From a checkpoint of a small transformer trained on Wikipedia.
Architecture: LayerNorm before each block, biases.
Training: 1542M tokens, 5883 steps.
MLP neurons of a small language model. Each row is named by its layer, matrix (up: input weights) and neuron, and shows model dimensions 48-175. Each number is 128 + 24 x the weight over its row's rms, rounded and kept within 0 to 255. Numbers have three digits each.
A block is one neuron, or neurons of one layer that tend to fire together. Before each block is what it responds to, as a language model described it from the Wikipedia text at the highest values.

Word-internal subword pieces, especially a lone "s" or "es/ed", inside split names and rare words (Confe-s-sions, co-s-play, Co-s-grove), plus table pipes.
L10.up286:095126149128128147140113076143144097114126131118155084121087153146106093068089163127116111133176164122170134131135140124081135128136123104136152140172170182119154150147102104101106172140133108158085163148104111077132150062105166128139112127156132167165121171114153133155148116152150119150135140111126121109143115125110087143123129124104160162128128088112149164081116109117135127121137
L10.up2252:147113108130090140105136118158127083153100104148149136171123165110172134145147089108135122142122163120120102093142099106129127138132130172142145120161128095157113120137153141141109142133154116098139147145129141129126074087122127117160154121174165120132100144122174125134129120147117122103138078164142087131138115087124155113118134128082126133124090160117074110147118113149125135139180
L10.up2274:141134108100143140163107115112083104108112132097114165117113144140163127097111090109098115143154126125123130113137126165153156121100142163118043111136133119135061119129168166104140154155134160107086096140145181123153134120137155167143135170110142136138102138111111166120155150147158127099129138135112088148099093110129116089149163098129130131161103142174115138137118143143134118129183
L10.up2758:143113167107164080158138164139160116132140089159080124128175101152141106127180150134133164102169168171135145135111136148166099130147135144107135101149156107165166119097118162086111168166142155148117119093141122097170112121128145114096103161171109148132167113156154097095131126105100163120130126120104117102133142113132105119098101141123150111138141139115136143114097135098145124074121

Early tokens inside song, film, album and show titles in lists and filmographies, especially the apostrophe of contractions like I'll, You're, Don't.
L5.up148:079115105139079161138156114123151109148148143113138093080142138113111132176149157104119123115145114131144139102073150129123151158131108120089127105129155146138112098188133146138067123121084114151156152140102136142181125138173112098091090086124136201117162130119138139147172133115124115105104131163095157111129140129142109140129152110149103154155132128106091125124141099135142126146098
L5.up200:103115115109130114141147107104143148127109103140155144109109114166148094087121134130111129118157117146167122130116116084105129128124116145110159136163115105102137136081159140131165166151114130110165173096148054122127119136123111137112125117122101110123103119160104128120120132122153147126125117114101150121130159132155122125169127166135131156135118161168086147119158140154107107084121
L5.up213:102123132119117146123135096125091114137097165150140114141146148124151129134153166101143152152137137169132110085110143114090167123115178085112149072136094161127098108161107127094109176106118100143112130140161128118140136130122086066094134145121157145129133061133105136105150185089139123113105112182083162083164116118144138105133136114130149142129153123138134150136112119105115096156140
L5.up1297:091111113102124122117132079125114101172151150125149112095135135070194134165161122116086080163142135173127151111146108137157147127142123117142155107116135121109134114159089123123130071140123131125109126122123111145169140084145113133094126134132101141150160132153113146090108114123125084129101117172169118124108160192177101135148147197122119137126174145126088114088131147170134185100065
L5.up1621:105097114160130119119104063118122149085150152131109090111168097143118089121115118157153121094133102099168151121092152119115152102117121145124124115116130140151101101104138143131117093161190153090147143101149115141160128147145106153085095147152095141117135153086112079098121134121113118112137121116123107116165114104111158111114121137134100123083136137117140141106102134154095121157131
L5.up1670:086109087119142122149127126181116130144104133134144154108136103126096127120136106140128139135136167161136122126086149156118135137135144113111119109123093157112140118157137098151130128144130110084128124118166157169137116138121089104104134123146147128169121148104116110092142158150124089114139133119101172098154122142120121090141109149105144154162115113166142119136137123112106106142115
L5.up1774:102125120129079120149130126172134091107133092095126135141130140140117121136122180068107146093119165130169140077122103112118115146142172108097123083138165112140129127157092121107101098110156151117101141136165119196136144209129089120075108122128168154163117108135099167105152134126125135114169172109120140142142120145119119147101143161096083166146119097159128146136118184142153134141161
L5.up2101:134101101172111105129132115141126138164133140152137069106144144159107141146143130143147158076117128164147134133097167156124116114127103094124150139130107152088116119167061158119108138117159099078151126137126122143162133122134140092119133077102092125106163104137106133086113151094142156078103143119120179072097130159141119107147148106131158125153119119136082177140164137148140106136137
L5.up2123:139148116140127138170143133172137078102138115139140119148112099113115137147149136123148108133095120134122112130150080112095115098180137143145116123131098145122132102090133146136121115140097144147110101131124129141166102115131117101129139063128137137150156129099128137132143126095124085142137138120136146103117136096144104104163143176162107096150122122141143099148137122143077115155109
L5.up2212:137110097122195121120117135160134128086159112156122138165149177154113151140105116116091165111100109118137075122126166158129158112112122111085151116083105125162132095134159153117140178127152113145144148109132137151153107123148141120124144104128158140135097132118103116138078151137120103115107120092118144147193162122154133127114151150154150180144140164118141140115101169123107124160117
L5.up2440:111142103104118152091137087153113132076147086107130087098120112114091118155144106111132147149191105126108106123103148139118167074128132123102131095122097088092103122164145148101129083157168128161139110097162131165135141095149135107065149110106162153114093094162163142171142142137117088148082105132117141080126138139107074117134159141135126142105137114142096112154119156100119146123101
L5.up2627:118138157119132118186151167107136130119135116141135164159160139151161124144137138107131071141081124138108123105106085151138158124152182153122194132134142129112147104152101137140133145177145091107094155151154091118136130099143160130132100113119095064125112117130115107150096108154148119093159137091106159182143117105146128124099148120114123171105103115106102145081147102151124169144073
L5.up2635:134114115099107135147139149127090160167115175157115115134134145112093108161151164130131131116067112178170134087142127128128161116099099121124115093148138115148132140141126114136143159099146115116133109117116130208159077148128115073114116131196168104142139106130127123110136135074155106112095149161147152103131141130129121117112162144157117121136109115162103118116117174114149108143120
L5.up2646:101118073129119138160135123159144092157133136113165090115128166112112168140146130106116144102121118131114097121127120115104161105118120067124152081112137137129149100169085136093127120110181117153189119131151112151122144139123131142141108191104123152164156112134147105137080127153130109160128118136126169151156164133132139099127104111108098142171123127103082089126141097096120131094142
L5.up2654:123135124097120159129125132106100139157118153144121139160150158136119140112134156133157131102158142136126100138124129090179153139108109179138098158136099132147129113115135095135147160165152136133118116133122139068144175172130103137093096121161156118143126117152118098075092100115117166153152137125142142132103081115137118126168080169155150113168140151157103111162148214124118150163124
L5.up2655:154130101142196136157119140088146093140122116143150109119144114159114143132107123131110162126132107084103158126154124170130203141130115133118124143127088144149137137129144126136160114163113084116123167156140152187121108108141104100116120140128123112140173123150134144123143110201119124115085136102151107102168113128125112142154119127142127133111121154124141155136155142095110110133115

Tokens inside or opening titles of songs, albums and films, especially apostrophes in contractions like I'm, Don't, It's, plus opening quotes.
L4.up1576:125100118152118115092119133103130123114174134141129123140113115105108120143091112083110156145190159160104130125128120129128125123142117125097157123112097118119125083172128172096100087107095117123121101121147093105135105170165120123154121121115152145162148133106130126137109102147106111094155099142063124124126096161126136141154141146163133146173158132157129133147102104117102129127119

The closing pipe at the end of a markdown table row, just before the line break, in sports stats, election results and discographies, e.g. PB |, 2 |.
L4.up1964:138072138171164101115140125142137117109133128118101134167102102131148113125139135052092129119110127122134126148105110122155119141158132160114119115140135117118145105116150138131135110091155112094136126103072150103081171141109136112132171175111132144108095174131140154143142132131135119156149133112134130113106124148118130130117131148154134140064103124087127115167152147119146080117128

Articles and early words inside film, song or album titles in lists and tables, such as The in "The Curse", A in "A Gambler's Story", the in "The Best Job in the World".
L10.up1203:132155164162132144157097130165121111084072115126127121141100123122118165104086127086169123145113142157160116146128144154139107098135082141125141075131104139163135125159131156171153154096124135178124155129145147147123138141092137140174140178133120109173181173117112099093147106124113130102130109113124144114137122136144102100193160119138150108117121143100135128095122120156173162103098
L10.up1529:144129119122126159088128145082121127100124113111169150114143136129126137145204089116097130112120175120131077129130123123105159121081149120142153112119140122149150110177103152129130110144130149123103141148111082116124132122098149158191096099062138141163176143140137114141148144138104150148158104161114114131145147112150174119148107112090117104148115131150109121126101146138136120130167
L10.up2237:072145122127162094125120093225126099136113123121136132070138108099092130150123120139090134103128122114129118110121080119118170102113139132126144087109127118117132097141130112148135142169113133119174145192120121126135138126105076163126112114076144174132153134154089149173152111153133104142143127138105147096139127111142140147080135194151109081117159144108120098100116098142126139175104
L10.up2634:153090142166160089136094126126129155139141141126111105128134146127131095102142156129151145102146136129131136138094153139146164115130145119140121103085153113098139100076153109150128114128121115125151112148126117108140122167141146137130096151103125157085167088108121125132144172078088156151171110156097110188117155143125141143169118158138101135111158109150104125107137113136180125125126

Cell separators and numbers deep inside rows of statistics tables, such as league standings, career stats and vote counts, like "| 29 |" or "46.69".
L5.up180:124128140140126202107160156143095140130121156105116139131094122143127156153123123154139149137131134143081173117140173153081147170145143175103117159134146118127118150117170190121164170138137095150126082138127107121132117138157123124111133133055146125140110190142120103129106120167126176103134134135147123153058142128140120115147092112143096145166109102124139128130184076104099099117108
L5.up217:157108134101119141097089155124103156125114104148099125109140082138136165123130125122106114116128132168129144091113121159115123101159114174157091150147107138080150083107180163153089145125116107153131123120133154124129179170107126134121141165130108126117167178108123096150127140151088160099137158105080165146152081126142124142123121099156174182099109167132126179105144136098122175102132
L5.up305:118142133165134112107127117108105138115075140134100147104113133115105167133130112166153142136142071124148150098105172103134121128142150124149122167114182104098166134132187116118152183133142125152103134161142135129163139125081144156168131104097119160156152134079156161168117095151135062130120111087138109159128099139102137131174114127099081144125159129123131120124096142179146127147079
L5.up354:152140146094105157140139142131118143126122156119107102143115103161125117135138088108113155120127129115104128141095146163146147163098080138176137150131086107138133117100151174152137097115144133135156123167123161140123120095156138121110120123117123151107108151141143096088107055173162078109130130113158145108152141134137102159120116130112113135113108135109072107135117163124098143126132
L5.up560:118117121083142099133127132101129122122103132124117144119135067100173107106121100097115119143145113087174126132108118158130119146118120174124130097159138124109162155127117122157140138144119150133152134150151125104121122150108093142180165157124150052137156133126118105161110093124148148118140157121153116163114111117132126117169156123140133128121114128126096114155160121156128115092137
L5.up778:109109147098124148162100164122174107147122162132082128130132167138107116154173141150117120150130111104157114122123106126114164155109112145151141108137163143126114139062200130117145156121126136131150157114100106143120206140115119134132132106095129114133133132091141145134104130073116152094145134147150097108142143144075114129140128065115128179144090131123109131096126116193151178128100
L5.up822:127117086130074131144159170119122155175126121132142170165116100089078127095091102123107145129121137147119134111110111155158136125155163129172141140115104197162107108153168122149114144133121127136154135096136133134118172106092107168139173133155114069172131141118135139118114134171079132156174151107116175115158134139119126163133151102143123097106145175141112134094109131168154139101119
L5.up967:141156181176100144096149179099113159129139097164113144180145143129117149078137132191140104128138146097103096128093145101136123080142148134111124103133122102117131121117128142152126066151121156150105140119170166121117108139106142143102067127118122110120189123129151145185150122135124113142109186128126154138130132111149070160146141085129129144159112122109147135122131162100099176152131
L5.up1203:127160112088092199121164170113142080177143101119182127107097156123151139083153107130155141130132127099184121122130093190155158103114117147132092106124114179127112167130129097157124137115137160104155120093122114141143178144136125113142129129123139138089134175148129113082124099109093078141127157135123120136170150142105093104167115154122169141102110102169103139113192133156141165122128
L5.up1247:153139145128116140113177181121131138156098119123115129152183130120114109121183165101206134177128128104129118093124135123129138133138141163170132148135143152123134124110129120147104145158136147118095112147102088100124138120139121107133147141095119080106144144153120121182191112158132141157128073143110179135085129114161116175142104122114143142160159126104103112122123193122146132126147
L5.up1376:138161137144107125133133107130101128128119163154093119116110121127134137110115110150140116136139087110149117090122137158143179128126136135126145122132121129138105152085134121140106106148136135126122119144129100106156212133119122118139131104161081138106132158125113109168118139117109108115125097113145098139093156127131121169141105130129148151120104146163062101118079129178100141109157
L5.up2019:154118137122124093138148131113155123094114104136144124120153159127107127095091155127118149157159114131127152087115142129154086136119099106148093152139110143122146121133153135078116155118127117153116143158140119095140127144095153166114118097115172137155142102155148117136121112122158178102146135101073106123089121163120089135150104097174130174140139130118098145144072116157129164113125
L5.up2273:108119141110129136177148130152165116133213095137107152139128115075119140161156165160146124125158134139099114153113155106116116117147144127106123085140114151081085088128121113147120138100105138096129159176078158122103128137097129115126189142094083069111131123105117160136112104154115119148136127124146160161111189084128074147154160112108084109106143127129133183132168151148075145154135
L5.up2345:137164118098164124124127150129121105124144122119084146116054085115100128155136107146108138120128191116099164071127116151082146104129129132120149129152146119109115172144140126108137139125141133104122163155142155107107178080102111096137112074173124072122198104117124088115121081121168096151104174139147071134151177146121144128121143131115115112126130162135152144176118104147119152119144
L5.up2349:133146125140199132170113111144147075151128137179144122130143109129068138100132105148110181121126151134161111133146146109134138107122123122118114117128110100135121137073144095125146129089138121150136133164139116113119160121153135141162136109134147116135112132135102130145129091143124144103113126127130079106142148107132162121172139125088123102136103205087146096128147140134153124093149
L5.up2480:111158111146089147158131123132119126116101148091143101113160095108108123132121118089111087116111132125143091097125138127093141112137103186158131165146124155124130096107128121130119143124136100110158189129134059143140142128156126138118133142137162109106108114162122113120156147156130111159142119087117120136137129164133084128110132090123171150136140167126122155118140159125096117123150

Hyphens and linking pieces inside multi-word compounds such as day-to-day, soon-to-open and forty-one, plus the s of Women's and closing table pipes.
L5.up273:157134104122145092135158139142111157143077139125112131084126158148163118095129114103084181108149116122131141106125110103102122070150148150126157149146122152132162171106103094054119109108185131136110162138132136126125098149128140112139090125101135131165173174160134125096119151148117118200113098165101124154137101137169126098127121124102107129124142096123172116149118112129128084098104
L5.up454:134126116144151128129155170161096161126132159133171134160078157112145117123133140146183107142153113144107158133148146104160120162118098143138122116142138121155099111076151131143117170131164106084116167110112106106106117126152102170176182142116143134146134122152078119144133124160146129154130097115097150123105096131121148124144128121128148127116073117142122136090111098116170127183101
L5.up702:148127125135118123186133103139123105095147164175128137118123134132141150145174151143129134119120131136127119102123152132099106148124123138103086109108118089132161132151175126093131145130151137111108169191123137070093163156112138126168136149091098131151152126089125116146122118156116134158156125104144098153149136129132134098161100134119121157102143112083117147126137133104171122095116
L5.up780:131141148151121143127123177137115113153138069152129126074142172158121067102138107108082095085154081092155104132107120134127107088145112139108137161139140127151125160155110111149109097130109116132128134098125154115122118165118094139092124084118185113120110133143083123100143149147102128120128154160108139111153140139144103107136116144122167131107128117155127103144118128136124155106109
L5.up858:132116140134147120129152113135118138097133107094110123130104173088090126107098104121148132108126112109165092096106113126074135122108156144177134092113131114114160112154129177117093124114098088184175143124118142139182159079137155158147110104098153100117144163155139137074157135160124155127113166129133123132100122136121157158121131143137106152125142093110130147133138123086169130135108
L5.up865:120114164087115148146113088111119116174144080138150161126141130112098101146116140117094118093150150116134111119118101088106085088124142116083131133105124146084157123155132145083157140109110154142151153129111139161134129099105124144136120127121179050135166181140134111121148123169140145148132140109099123155111134092127107085159099130139098124109163145135095145189135130143146122156119
L5.up1050:076144136072127106160131128130130152149177118159094119159161157139144132149170124128139102122122144065145182112124100162154123127120112148118112137118128130137136107115130139143155169168156134111121137133111108096142130125122086162155150142179145098112146092133088125152116121066143133066109113121136160157102123077138130151115111129091114150098139112104113108114126152108124151093137
L5.up1165:152111127142109112115171124144115113165130106114122143142102119127098156105104105122103167134128106125119136093130084103165129109086134172116126124160090116127170137128146123121118139121150110166105158153066138139080129138140152109131097134142114090126160156127094099101095105094170117123130123105159117118136087121173211142149126123131070143118114125174161134119114141126135157136096
L5.up1180:150129192095097159149146156144162124102150110120127113133113145108103102123160143140143105140125093118113093149108145136088144101145161098108112109148142092091116081148131134127142150161103112114107124136110155124132121132117144148114121096098147082106142149087162167093125105149102113151127138136172115127142112114101157136130084109139087137103120136144083138119127144099178107150100
L5.up1277:128162126101172128137128136104136119156141115137134166110108128122124113106147117174144125080120090187159129133124134158068138057162141131138129132115101165146138104131143105109103176115159134148161143094138139131149131109163140143118133127145214142143082114106131146102137083117132161088145092128114087110137156142191128140160077130128127157140142095072129127118156106181124145104134
L5.up1499:133098142112104157115108164157123101125114119158171116135096138162156115135198128096160140118119145136151112176114122147109095159085141073104079165162134156129142108119114102165183118134106140121151087138107088173122068146127145162106098088173165137134178166101103116147137153149118123100113135110146127139124167139145122125149081107183124149087135144098125167154133088123114098129126
L5.up1577:117149116109139127122119174158086115134089099141143137127119150078128173165148124101125111108157101179132139148115143151122142138106101136113132146107163096160132112166151096115118121107143130118155134140142148159124089122095150118112091133119154129147110117126111135155131120104176145138112147108114129139164115152132090124090090133101080122147152178128145164151134106130143142125141
L5.up1718:193107131112089119162084131176167127167091144134101164145108159134128118122125086116127097106132105138165116128107138144061145082110145141120150114132109094125112105164159147089137119148144138117134099097140115122118133134123110119156110148137126078078134113098146101130173152176155103137115166139127104133132162153159130121116125115134157126163099142124110159071098128147142115141110
L5.up1834:150137122124134128116104109089146136166148109138124162107121145088173117123114113149135139162126128140110106100127081083123115143130092163144134145123081135132114088134158146108176136114158144107122139127112087111129162161175091140141141104130132161109118154132137131162070111093131144125127173132119127142084142117115139115122162110143116141107142127080169106104110150116094128094130
L5.up2216:144100133113134125153171132156130148094110179116168103130143071080134108111142133110113123114183127128174149143153137114131102131115103145113091103140147144145077189118115150134165147152130092133097117110113142056131117165093146115126100121146107124156116114078113121139137153094141111151188157118104162138114154095125117124112120118139143104123136090109147127150106138148150143159104
L5.up2358:166113138125151162162114121131135112120146116104126125139130154120141088124150183145137127127154168135132120102119126140121079131123121167149168147134137140133161127160148160140091116108147160133143158144090119141098119148090113114120134136123078121098102152095124093101129111175151140161113123116159150100109116161153120130151173146094146128142128141081158120129110117094163110122118

Word pieces inside unfamiliar proper names and terms (G-h-ica, Cesar-e, Rožič Vr-h), plus abbreviation periods (St., Vol., Mrs.) and table pipes.
L4.up1698:165136147110139166100111104152176170137133194103115119116113124120052113152148122149130116130113115111104132098116073121094128147131148174167170108107109149130153095121104138136102147140112102110150145114098096131114110170131082135108159133140163165108095173111145118103165132155145097124120122106146133111150165098109131127109152106098131158116095126145117147169125101120136081132182

Pipe separators between numeric cells in Wikipedia tables, mostly league standings just before the goals-against column (e.g. "38 | 43"); also weak mid-name pieces in tables.
L10.up869:140132108144108151078133120133109088077114141142129092134154138118111102128170121129100173126102169124144103166149126116137145090090120108152125102126093130119172143119104165105154150113140142140116107137164160106140089182085124129115099145130111133130146118125111112108085128152161101131087135131152077131100141112133152143115092127116094075109142105113122169082109140101127138125149
L10.up1119:162160081109094105138146171178099138122121130119141087131127168172103132107152089152129143153133114126136101140099116153117085131160154087106142095134122143135114174100137103158110131117136143131133141125141149137128161120093126123156123129127124088103134106125123155119121094115120126095141147123133147117075128147145151114097099106123092106089123160125134147120161081157153053076151
L10.up1973:078139122152103123171138142143118156137135099110113118135170125186129069072158133138166134154158114083138110106149137123154099097132163125113132116156147093136129147127077125170182101144092152121120158089139116136123158157149135105140159122137096164107089153128116100188099070097124127120142109147106133126122125111081125107096132104112090193099141102113138171157131115117139139122143
L10.up2632:130107096110095121140141116140123135125133119103141122140074106124109121123144135145164156137119087148149104163127129131141072193155138078111071144095109133117115099136126180124138168130132134113108151162159122103156123192103129135141136171123119196117124119145136068122127121159133124120116079183127105138112132127120121174162119136115103129085119144089147179126100151144128123112074

Second token of a multi-piece word or name following an initial letter piece, such as the period in middle initials (Jacob L., J. D.), lin in inclination, aud in caudal.
L5.up676:129137121161148123160161146112091179086118147109135106118134155150112106109131147105158105142134174154112122075114087155157142123162119132120134166180121151168093093121089139099133175122137169101168145105135148097101106103135183143128169142139110144157180128087107142149108136127128134166135124103167111104142093145124114125085152135120098162142119125171153125150112179114130099123146
L5.up788:151148148096156123130130173131133114113073154110154155122139091124165124152121152102142146132148101102117142128049113081111152130128163123112101140164195122119157134156126154187105163134090118113142161173124182101117095112123159128117150139133168157138161164071138113098107127186146093128121134086160147156196128108111152117105125104141127113090163111117103132118092120143137089165098
L5.up884:154156127156115180121113123116142120120131110106125179156142107182104128119118131121096145121154121149117138116096132102066108136141145120123161117153097152154138087151165137141128128118111132113155183116112101082136108148154111098133127118139099112082110118072135123087142098151130151204106110129127104107150135096146140126160149145131152120129141113112134140143122138174144170099136
L5.up1151:121119172173118145138140149100119171123135095080103139127172097135125060150132139129117101150126109117121143106135090095161110147119133160099148159162138094088114132111135135165130170149148088114120117115126148065160098128109098180120126111170128099109136164096090125086170147138125127114131110128125144112156107083129124130137102117145160102095131104160114178099132137108120136148116
L5.up1365:118117154141130164116080138144119147111149141122142182116143070130120159081126152155150203131138087118112110138124115106099089120101111180151147094108133107106132120112111140120086108118129104122124145090083133120101124151130145093095157109076169104120171119147124091121119159127154147104126192163126139145119054109132142111172151105171111107164099126098137135143136151093129141125153
L5.up1395:129161145073130126105138143097102105089106158123115154119136132167105141119126120111159114146118140123129120130149156131125122148136088142090147104144133124140142141133085120095117144179071153171123094145102117136125120127140164123143140134106139115167150154081114128076123102115115095093112137100149119136163148137126135102117119122106155161149141138129077096130116113155119082085164
L5.up1470:119170129124152134108125141100119115103103108072146164130155130145083137106120125091137162151115115177085142115101144105124130157114160130104132120144145101152107118129142112124121137129112096177128153109126135119132165169149110144112126124115115125095152089099128136098123119134136180124149152079135112129076110158106143085138080150117132077116129135124157153152102131154121167127162
L5.up1655:114097134135107120101099122121055132148171109090118112177142065165130105132108118130146144105140131097143141109182105149111104091115152115145114133101129128127097136118105143153114147126110122092141170144141148153096077132146140122163133113130178135146129116125147122155151170153112111148165161126162107051144105154136125152135124092110155101138128149125115091163154092120144069078068
L5.up1877:173122154153133141157142141162107123134095147048107076148101172174068105080133156108093106145175133133140137136118131132139146163129144129138087130124126109122146127087112119093117176141090129142123162160123137140145142125099129115090136119132136139181076112121101090131162117168139146125129108127135125154089139133128134146117145148118128104104126147105140153155123118144105105109097
L5.up1957:175086143146163120112141133147152107133124152075096156133115154093117134132110082114182147144157153179119163156145088147098113152132129130147140141103117123144129154102122141131137175154136080150104142115120104142134095141138118112177123111128112149127090058101134082119101112134114139142121112149102128130143165122111131132131134109135085136130137116157156131113119102147092099118162
L5.up2179:146148149145158122098086128131126137144160135077099136132109124137117158121182126110164115120153112139150096132087092125101142120119126154112140116118143129088139130144112160167125154104085108120134109114097152130127118158140115089115114134148161116094104147118170111068144136142139169150125130214132134172108125154104143121132128110120099137139152113139130127113115157155083088097185
L5.up2335:122137140112147114117136105131148123115128105088133126098091124151131131109100095086134086097154161159079105110097093130142102134095192110150115140162153136138125121120126157123152129107132082137157137140101148130080133121135124116067090174149093132142153118106083125145077129113123121109172159160116167103130101081083143115136155130137114156119138100162115104112110204157109149138185
L5.up2492:171131125165147114143115139090061118113117124068091116136149141162129116077132129108141132131122145076124120139095129127119156156112092154117094117137175145171140117101119163099111162140071117145148102096130156126121074140128164126116141165177157122108081139142136140100099134146133143114134138095143156157141165135112141143109126115123163090115150123113038145121118104130132145154163
L5.up2512:179124140129153171112114147106105159141116118100174124173152086146142139154083105127070087158171131132099126058137104102079120148153098126142127108129082086120121168106124155128101083142120140113150139103110149113105119148133116108119125094124134084122121135117152112155136148117155169163116155120132068122112083156125145118115126107119123159214119114127139138137150152140123157112158
L5.up2587:150105142133154168114119124119128116105148124141092144149155104150134121157152138121098140162155118107120099139126142112073105144113085131124104138148154123119124136146137135114144112129088142115154099135129148123113064150119143131118093133128154107127153180111168139155145148171114141158156116110138138152119111119080137142104202106111130156126049116129101131140129156118151132124119
L5.up2692:131133143155094182142101144112162093111113152121121105149124071161152127112123125153080099145159130106104113133126146152099139137126151120102112106132153139146121148152109129180160112118110089087106138134130103116136104099169090136115109162169102113115129101096109138103138119146149125117075099105166188138115123109106110129127078093102134136096129149127157141098132146107120103130146

Pipe separators in Wikipedia stats tables right after a numeric cell, mid-row (e.g. 26 | 12 |), plus occasional commas or colons in prose.
L10.up56:119132138119109112133122156100155128152121152153128133099156137144129112100119124148125106128135124106141133119051179139139130129127074144107085124171116096143097145133163143115131137155080153082168138165134159147106092154148131128179106097101143143100122117129115144150127147130113155167093132115142125160155108104140138132145129147051136132125127144113141141131118102106091085122139
L10.up540:133172160080143174099063124148153144149145139077144116169113102133134163122102104142112098137141143130112157160102131116076187144124108132111086155122149115152120150130160106127143158144125099150131164169134161142112116118090133134077123167099095132157143136107134118141081106096139095133160109140107108162127171111094136111090129091125123124157135113079111123115093148151143128081124
L10.up2534:118111125166113082122122126139112143139117139117165179094072112139178088139147176128101094125112151109141135108131115117092095121086095146113117105122092144145140151167128108138115107092098147089152145130101131163103144154075140148148146160103126126141099152109086134113161115116138123091115111179169109154151158148139153133125140160128141123151150108152114135129107152107181181095148
L10.up2673:120129138124120139170129088121105147096137155108139121143087112126139136130124085107189148120166161092099179154086116117108118143133126170161094153145098162117095070081138117114098155140140075165078121134156128113114158087102148161151094115098137153169144124114112163194083116095131139128119128110105090118200177146097101116131129148138137142114146122069131135156096127126117139127075

Pipe separators and numbers in mid-to-late columns of Wikipedia data tables, mostly sports standings, player stats and results (| 1 |, 1–0, +6).
L4.up2621:116143164126156153118123137160138069157127106147155112131108125125127094164140131108106144142161161144132119129157116168136115137120137147139103124150088143122126148069109142151094128139098160149141139131122122135119177122093115133120160159097108155085119130145152159079111115117148121149152138133140154107102134155150108103132139152125194147170162157134125135141113152151140147058118